{
  "rope_base": 10000.0,
  "rope_fraction": 1.0,
  "attn_scale": 0.102,
  "init": "normal",
  "init_std_o": 0.0,
  "init_std_down": 0.0,
  "lr": 0.00457,
  "decay_shape": "linear",
  "batch_tokens": [16384, 32768, 65536],
  "train_tokens": 260100000,
  "dataset": "wikipedia_en"
}
MLP neurons of a small language model. Each row is named by its layer, matrix (gate and up: input weights) and neuron, and shows model dimensions 128-255. Each number is 128 + 24 x the weight over its row's rms, rounded and kept within 0 to 255. Numbers have three digits each. A neuron's up and down rows have the sign that makes its largest values positive.
A block is one neuron, or neurons of one layer that tend to fire together. Before each block is what it responds to, as a language model described it from the Wikipedia text at the highest values.

Description: Decimal fraction digits. Digits right after a decimal point in statistics, tables and measurements, such as 34.2/sq mi, 49.6% and 43.5 cm.
L2.gate37:131153107110067119163174126130133136096093154109133117090103159131146116139135147089146161104159140091139104088125157135129115148117152149131124122158134138116116102123170160156129123103138140158123090171125109105100137141131151153155138147081121116129122100139132136095092137151087128140152163149089153113187102141167119110124109109156108133072140152144158130077118159133135172119147
L2.up37:149103121163107135117075136141114122115113106138100111147134125124131117144122127148143124104162108098102130111100143100108123138164106137148127140124118121129145120158143083121108118119101097120100128129170144147151166123097145137187123093126125133156074097134143147120127109106131098139153164140137099151132149150083098126128109163104172110133127163151179141079098066092128147135098
L2.gate90:119147130143135122116120119121110135130138123102142117149159174143112134120140095117146143125138148118135092114118168103124171147093131116158133101137132157129137144157088132132168150112134138103089142122096143180125156120144076131155123155141178128130039128159131120121097121109114123075139090132170139141153101129146146153093137134147137102084121112105120154130127147095090101143156
L2.up90:126125092148121108123088142107109117133161138128163117149164110135124111147100104101106147140145134124166106127123156147128084105153130146115129106082133121117088119154090115140192130122117130119162130120193153101150101115114124122166113177083126142118141129124128119147166132132139090104123129127192151171149137149130118131130116145131152090154144131157148117137147135120105148146152
L2.gate124:110147079111143165134117102110122118160130141143068136143138135137119129170115108102138146123166100149130129135149098124150088130135107136113107098170146100140150141100121158110134145120146180115140145112139177148123107164115136104117132104122134099137120096125146082161073112131135135087148129148124145125139172148142133084145134117155107103099137131138196076111132163124105165100095
L2.up124:139145108165143151112095140134093175111109120139089117127119100120131110151142155130112089125095119130136126123156112122100126136106110145116145133128107096140113118141141105108136176101133156111165165119114193137128090121158165126134095131161117106164125132129152137148126104136111142162153164128099164150104127129128128092143148112115123104113143175128168120107147128106134119098103
L2.gate259:108134114133098113119103131117126157137109148143078118137125120132161156173135137141159109122113130152138075150117117112114132138140121126139115078107133152108163123150116100140139112126127102150153118092123106116170102122130155149153152116141122165136121091171124120181104088129112160108184106112128109174119109165114166077149120146207120165096153137103112131135138131106141135142132
L2.up259:120121102135130102127125107127165159116154114139121108121068125159099132094078148111140103128173098101179112129098146136139146161164100136119142148126144146147150147140124147120145087139119099138116117158096102170149157095120162113127140155114110111135128121159120146132100126116104133099172125135104135122079101185095123162128121124153099115140147157100137130096096127133110109129131
L2.gate332:098089102106181170081133125152142120124132140084108142134141096148129150126087170132135130122079133112144123086089159133118111106097074136122147123104125160120111176121171132139103134162144154114121113169126055100161076164104107130142121134164130111126123151093170129167133100115121173125145158115120092149144150125148122137163156108093187110122104156102150124083120133128116146118128
L2.up332:123070193138115119125101122130148160094123151114088094116100101161099127141122081145148089094136177134089130125116136159118135159153097105116131139157150141114107126158161174112150143105135125133115128165129151106138121157144143108138134125093135154162092121124128160144100136126159157112148082112126140134152110102124128119150133141179077076120114144145175141086114074141126116132105
L2.gate407:106181125122132150121105115115156101091103165135147106132138149149146122176134118083115131143100145163140155091089121111149108089178125073154105134125084103141161181141147115142151098134164165155144104156155113116167100132157144125112130120130143143145130154061158116148116161154114163103098146150159134121139142154098106128097156137126166133122128154143141075058131140141139141163116
L2.up407:126129120122129152148091111170188119135119141147118129083175140150128143180104131132123146099085112116135146097117109086138152127149136096113172097117120140089143118151137143140103121113155121143139137092129125126161112145118178156149143103119131133123155137153119121141143113129125142066141152132129087134125156122093130093101115132171154104155135157147148140125170163127128120177117
L2.gate612:170095107087139131166160129131113170101132164115099103134101145134136139140108144125113125113167129107187142134122117095124104104118115164159127131190136158130111144094171112119140133144163114150143122132079131140123150151173135126116125139107102160108133100112127092161147137089125163126128127166105142117155130134159127101131148123133153150148146098088138112166112145128105110160145
L2.up612:161102142107121125111146159111140150093173146123119127138074136117088123131126086138141130123140095134105135157105147135111102113089125098115124151142134143122079123196114160116110117153165122104105176158136116159136099128152078148147103188121119141143134153139138134185088164130161123131104122123106111165141094195153099133104085134117132104174158113159136116097130140153129083117156
L2.gate889:137090127128135139133107107146151052082152079142143139113127083149148134119139110125122113129144139095116112131112124104123109148150091116112122143136138136098126129112142150143109149117134103160122131118139070145154133133120100147175149129148145120181110120077134142111112111114117141163145120121108111145137116107091135108113103091125144114130137143097158090133090125136128127137156
L2.up889:126121120131177105129067122133132092122113147122162119122111077136153119175150144112147151115108141088157106139063118147120087128125178171133153122132157126144091135171130104154148151135132131130128143132121112083158119151121137142160170129170111152147088137092086130148145126098103146116152143102119128152106066141105110092102159156126165111148085129131123098127159121131142092111136

Description: Split verb endings. Final word-piece completing a verb split across tokens, usually a transitive verb before its object, such as conv-ey, persu-ades, pred-ict, requ-est.
L5.gate154:115158142105142134138167118126164148156109139163168117145086108131152107126128148127117079168143138075129159130081166132153109108069140133175132131136176136108152172126141136081104142150108127159172179154111132109085147166122124134156135102141108110117118182144140144142116155134133123141103146126126097127139118144153106121157116145110092141113165092142132116106118152129134170131090
L5.up154:146124115122148138120125121099164134085131140101142123143124138133144114106127138093134104120093117098148131155085119126135082132110172156118153149127146131158091156109141138103182084105120172150127140162128093093133146088105096110147117102104126164180104103127115127090127122144116130165127140118087149154113138117104140140162136153139128176119114112101118115105141118178177160075078
L5.gate172:170124155092154101123129159137142137091126162152124125113131168165098115091141112075169121089144109093113154130151112197102067138128159132124113111100158156143121144166118140126143093114114158146134127127122116096074145138145149125109099138136090120119141110118146181106113177171157112141137109124120125125088122112117091134128127137098167182187142100106114139125135129106150150166135
L5.up172:108141142129102098148103112111124150151129131129107124138157118150110114121136155121167097122127142105115097138094189128133143104101146135142146136180170143152147096105156118139122140095154121127132164141116154100076098130149123119118091130149122159129119099152126152095118145149141167122130096131163139130128137118147152108142151128138185083151117089109135171129111131130143161132159
L5.gate313:103147100116182131162125094120149102132108108168194106123111126136124075112143133125132097176125126122123125141080168162143099128118137150142109140157112114139147097115132120120148147136100115161149148122103129076135130150127134075161131159111120113072118135134113141128120116141146167095130139134134091146141134112157107134181149141115120142135117101127134147121118169126144107161075
L5.up313:134125154125158132126192136176123119121130132170120133113111127131112137143146143130112122136089136158171153097113117123091133125152128134103164107132171122150153119148119144148122133171127129163140120127127131117072106128172136068161157178132109095123144130132103111124103126091141142173084126136111119175126104150138112120145138146083149129170127144122117153125165109161152112081122
L5.gate430:151097120136146150158208077101098163121096156137127101108151131114150098079130153119151077152115111127131174099111138146131094153117171183149140141140142107108151150135112097108120162096090096122155147121129142108104113136106062130160105134148121105123113134187152158077122124127151148135119149146142143121106111145169121157153126114099127141126171116112135133088109140132183137116128
L5.up430:119133133175165131126142113127154144108149156139149094131152116106124103117123152156122153085163137080148111108132103093123094127125131132109106159150095153168073112192153115132125077125143125109117167138147134102137118129136130112145121157131122170144143108141109111113104134139129129157076156148087141123119123124172152083147132154131131161098082134084139132141130110146181153134132
L5.gate436:114139145159111118146093099181145112142109098130079120154131135118166103137138128100077143110150154122105138173093124146143085136157134151086113120169128161133128155169111142170107112168116150108096129094123167162178113091119133131136121158143094138152111098125158139118140110125126124133148118136148140116131121103180108115125177193124141119106116080107165184125116109158151139130163
L5.up436:111139145133142068152097139113110112113113118161170077169140120126148116143135119111130153105141101097113125115130123130138055139083145120122148161133134143179135140173116149142135120110129107127111127152102123126136111114152133116162156135167155113125118120159125105104154185116154110135104087093087151145102112117089110137085153177094079152136179137105135125155140155131124128157148
L5.gate591:179086138131179092112147106118146127145125141113134139148114142136095118134126147117102137118110122122143139154083108153152078099114178159093123142137173088115139160180116109122134125160093146107115133121184115158132109146198151081132113148129097102094130152129137155159105131130174127138121137100156085123148135127152134117137127131094060152119127051111140126080117166121143189129105
L5.up591:135126129111100137148094138148126112124134149161127125151091088142110134127138111114125138130166149150130109145118140098144135129094134129122169125127132110119139170136114154135141097127085115108132137099142149078083101148156116129191138119134118093051154133145143142112107168095104149140079115107157117108153135121122109105117156199116126157113093132130113132104129132102178174116160
L5.gate693:127115126148180121095191132134116196117128119133085103111055119171138135145113166091133130157090123167122152166149118117082077118128161132098108142124156154138154134109150108105131138146149134112154144094144137180140103111134117119121090114135161103156103115142168129138088110158143150130150108139127067139116131149156162130152166170171135128134142098136104137154102098152122185174136
L5.up693:137134175142122123137178142137113152111082129178126126132170171145136137125139144101125088117108144083159102153113176140133161096115116164144124082163104150154116187141155126088152101114117140118107134074133115112122118137111139152173152128139163113087161137131156162074130177147105114108123123091112160115072180167119136113132163189107146162123134130124130108120159163097107134130126
L5.gate987:139128172122175133085143124149130127130121143177164093136123106168109120139107150109141094130152125094152167145074171111129127115093142157153111152170149105098123148151092117146121114099063108120135153111106152094093154139123120124135128136160108088098139123136136150117088115144146153119123157149111138131082151127125140098168121139101113141166130073126137095091121155114148157159109
L5.up987:150154138143150124124165110123130150111120125155115127139130131111133105099138123160101172131131130188142110142085109146122093091143161104137134158133137113114127141126119116110171090130121117131131135127123168082093148082118108119174161135106113133145126111149163122134149161098122172157099120081183136121137133119134075113092168122128157141113124135121092114111162134171178107093141

Description: Decimal digits and m-fragments. Digits right after a decimal point in statistics tables and census figures (13.2%, 0.40%, 34.2/sq mi), plus a detached word-start " m" piece (male, miles, maintained) and sometimes " of" inside names.
L4.gate922:185111118064118113145156147076160188140143146167110114077142136151129091127150073125118147136131149101159151145137112199114146083115115167134091128145114088126120122165091140161117119158112142122143079094103110159153100118146135132120143127125170111164136146122100136132129080131132140211111136098161123129104133122153094112101115111175135134125159159081130064067117120130099118156117
L4.up922:105146106091148171165151163138106095116086140127084139103146127156111119113092122107152108142124147112144104134133165143129105139106126114156150117074174122139144125103154159087127104113094139087115128116122183056136138098149155143138107136097115122131121131154145113170104112113086109121117151133102130152102082128109136122081125150096120130082141076124153147113124136101124150144093

Description: Split-word suffix endings. Final pieces completing a word split into subword tokens, mostly past-tense or participle -ed endings (turn-ed, stud-ied, origin-ated), plus -ies plurals and number fragments.
L2.gate48:113148110099141144161113118152116127157134151118127131132139125149140109137131084185112140102136154127167104137093123060130135143123114118138100156147088131110105108106157140131135112156113094143133121126157093132131132157130135126136140128114134149099113136128110134093118122103139149099138187139136134168123131128108082122113149106138119107089150097116103129128062172123133124134144
L2.up48:158115099138059097130102130170120106126145160131137125144124076096107104155132125149093169132116134101107103114146105092109107097127142104126109148139131129082140109185154138158122150111173108116132132112114148108135124146102133082141140149147112133168099096151096114129163140166111161121095171161137134110118120108135100145140123111141105133124091140138126153160120079090129136102114
L2.gate97:139145163149122111121062141107126148118136132106143132129120130091109142098160177136164122139131145115137144102093146101118145110133119118148118180130124117146125141128104104132140181144113133121143156119112117105190139159128119106101097112081123073162103053096083141141116136122104108126146163086148165145114084133143099170139123117134110107081121126107110100134124141151158148096151
L2.up97:138112134103156170174162094137133115136153121146113135158133144134152172134192136119148121112159158111112123119102131137109117145069150111135101142130108153115116145174126137170115078076138136152200127166136142100164124133114119113159140128117150133155105131120149114142150123117109142139139122168121112127111110124140161108107140113147148156146111114141125139141125138153141124124110
L2.gate270:167128117204119123084118140104151179138129136130147142133093136152184125129114134108163120133170106149042160155111133154140093114079161132132100138123127119148133167115103097110115113112075134134163119132086121123147134138118199098162115138109136132133141125131132107116154149135148128120126167095137115104154092114109135109135133174104167086118131104107168116145128162170184115132146
L2.up270:135135149122162123165140097113114122134157112160166157194109160131169127149135147122136123141107108140146136135133115157151136079080149150132110115156146121131124116143142112130144093125114094121124117120137136133146151140128130155110142145143166148119132140157146122124119125115116121147139087129155095097110119110141130138163164135109112115097158072156127156194152143185145120155103
L2.gate283:113145135133142150118135120091133185097134131108152079098113115123136154097096133145121102133100170121128129146138119098143119116115109134116093179134150132117097095132111142101106122149164134110097141114126099162182109139117103098096131109102108148118078124128072115201104135096133121122128163138143108140123164100141121108153094161138118108129110161110144121150111104138102136134172
L2.up283:161158098097128120139073118106134147125148149116129098138118139116145151148152097127127112111150119122140147139079137150136142121099147117135122155167121139128138122107102136149109109089132096146138084130141131140081135136151152143099147133114131176128121142122104157149102147115128116109162119113129107083135069121111137094174112119144124120097100169163112130129124091120114137125135
L2.gate315:129132139145100154130159123125131108115163066126120129118143144108147137119097132137148137182152125154141123135140118148101115154122110127127120078099122131119123121100139145162104150108145158161135122111078129116174192184122150140223140078131132152085125087102126111183112154121138115125145152075138167088123146107094113139176138114158169110100153146140132111106157115123154104132117
L2.up315:091118109134137132115125111109137127172195135098133099133100107088120135162131140092109141166138124146132111112158107124140137118114145136140110184086103137120136120113147104153117144154157104128134123178125130143159113123157166115097138118157159112154085136099156089157148146110121144153098169126114132106145136138152124162130116094139118110144181128100107122099134125139161086126089
L2.gate539:105143111130124131112150124120130181132155153079144099150142109107112115135112108067168164155125173158096119113051102137090092125176149122119085125114122105148112140126154121116119152150092114142099110144089149144135141124114125096137111113150180151139168125140108081138137124119125107201140153124089159144097160138121120110109109161111130122103129139135106128104151136123135173107157
L2.up539:138144091102128137103089109111124168150109141080146138190153170147182095124154158128136139111132127094110150174154125125123135126145144146172131143147139131150121119169119093156109123127116061138104141130129126104121122134156148114138122098128166153154117121137091114127145124130104103120105165121126153170195111129151127147075109196171094188120155133141105119130150104145110128138124
L2.gate981:109077149141131135131093113103119112107160170128097122064114110124114119129148153141114125139125097153131145142114116091118132113136145156093144106099164146136143172112150100111132097125073114149142081155131123108116137088159119148135148127111133107112107144145100159115149139127127146144100126116114138157106132118160155093134109131119144117113147133167129103122174108084138149120100
L2.up981:127091097124129096131120127144110098124137137108125130132163088102125131131112170149161121127162142186153108130106124109148126100134109178089152092133149116080155156116134099152129078125093122146159131144127123134169129136142142144123163130136120167115113130115132131109131105193139151139160137112094091120094138113175105113145119125104150134125133149125122152144112121142127146135158
L2.gate1015:097108147107170088077110097114130117108142118136142152174144130140119156128131075151103107126101068120133118159139115122125103119126116142113159124149151110121122112135134113161140199119141110103116107151191104076153151104100129123103193143164115183097109133162146128125162085129137149147188148115107120111126064100166106126143107127169130170129133126164126128113096107158101149151147
L2.up1015:126120162127145110111128124133146131138149149097081132124146148149118102103116118173131117086118082148108136130157100097100136095164140102095115169150124117148118110176119124130124118118108128129097139150115096096132154114142124109091179118083095134151120098157095132154123127153154165126151133145154177141163079123121136160120155157109120128120110113112082112168165150132064146121121

Description: Word-final verb suffixes. Suffix pieces that complete a split verb, mostly past tense after a subject, especially reporting verbs like not-ed, estim-ated, st-ated.
L4.gate988:109124151134125146124151146123113156120108196087108129148116169143134136146108137088115126097152077110112130114131124145131134151145149143133116097144128105133143136144139162109113089117120093140121107126086122130123144126151123133129145157131138125101124115111141112126118170148146160163129110150101089118104054112152124115113136131107142086133154123151149128107160125144180161135142
L4.up988:126142086163155140081117132131114160102095141160117115147109132096115123061154138155120170106183131130119133105177114106114113104120133115121131174121135130113113132119128147134153153109148147075115127103154110121138111164137127118111134115164152127131152104148118152093110104119164151144143143092120139121111138137102104142123122150118129138110126150173107149083099168112174154167107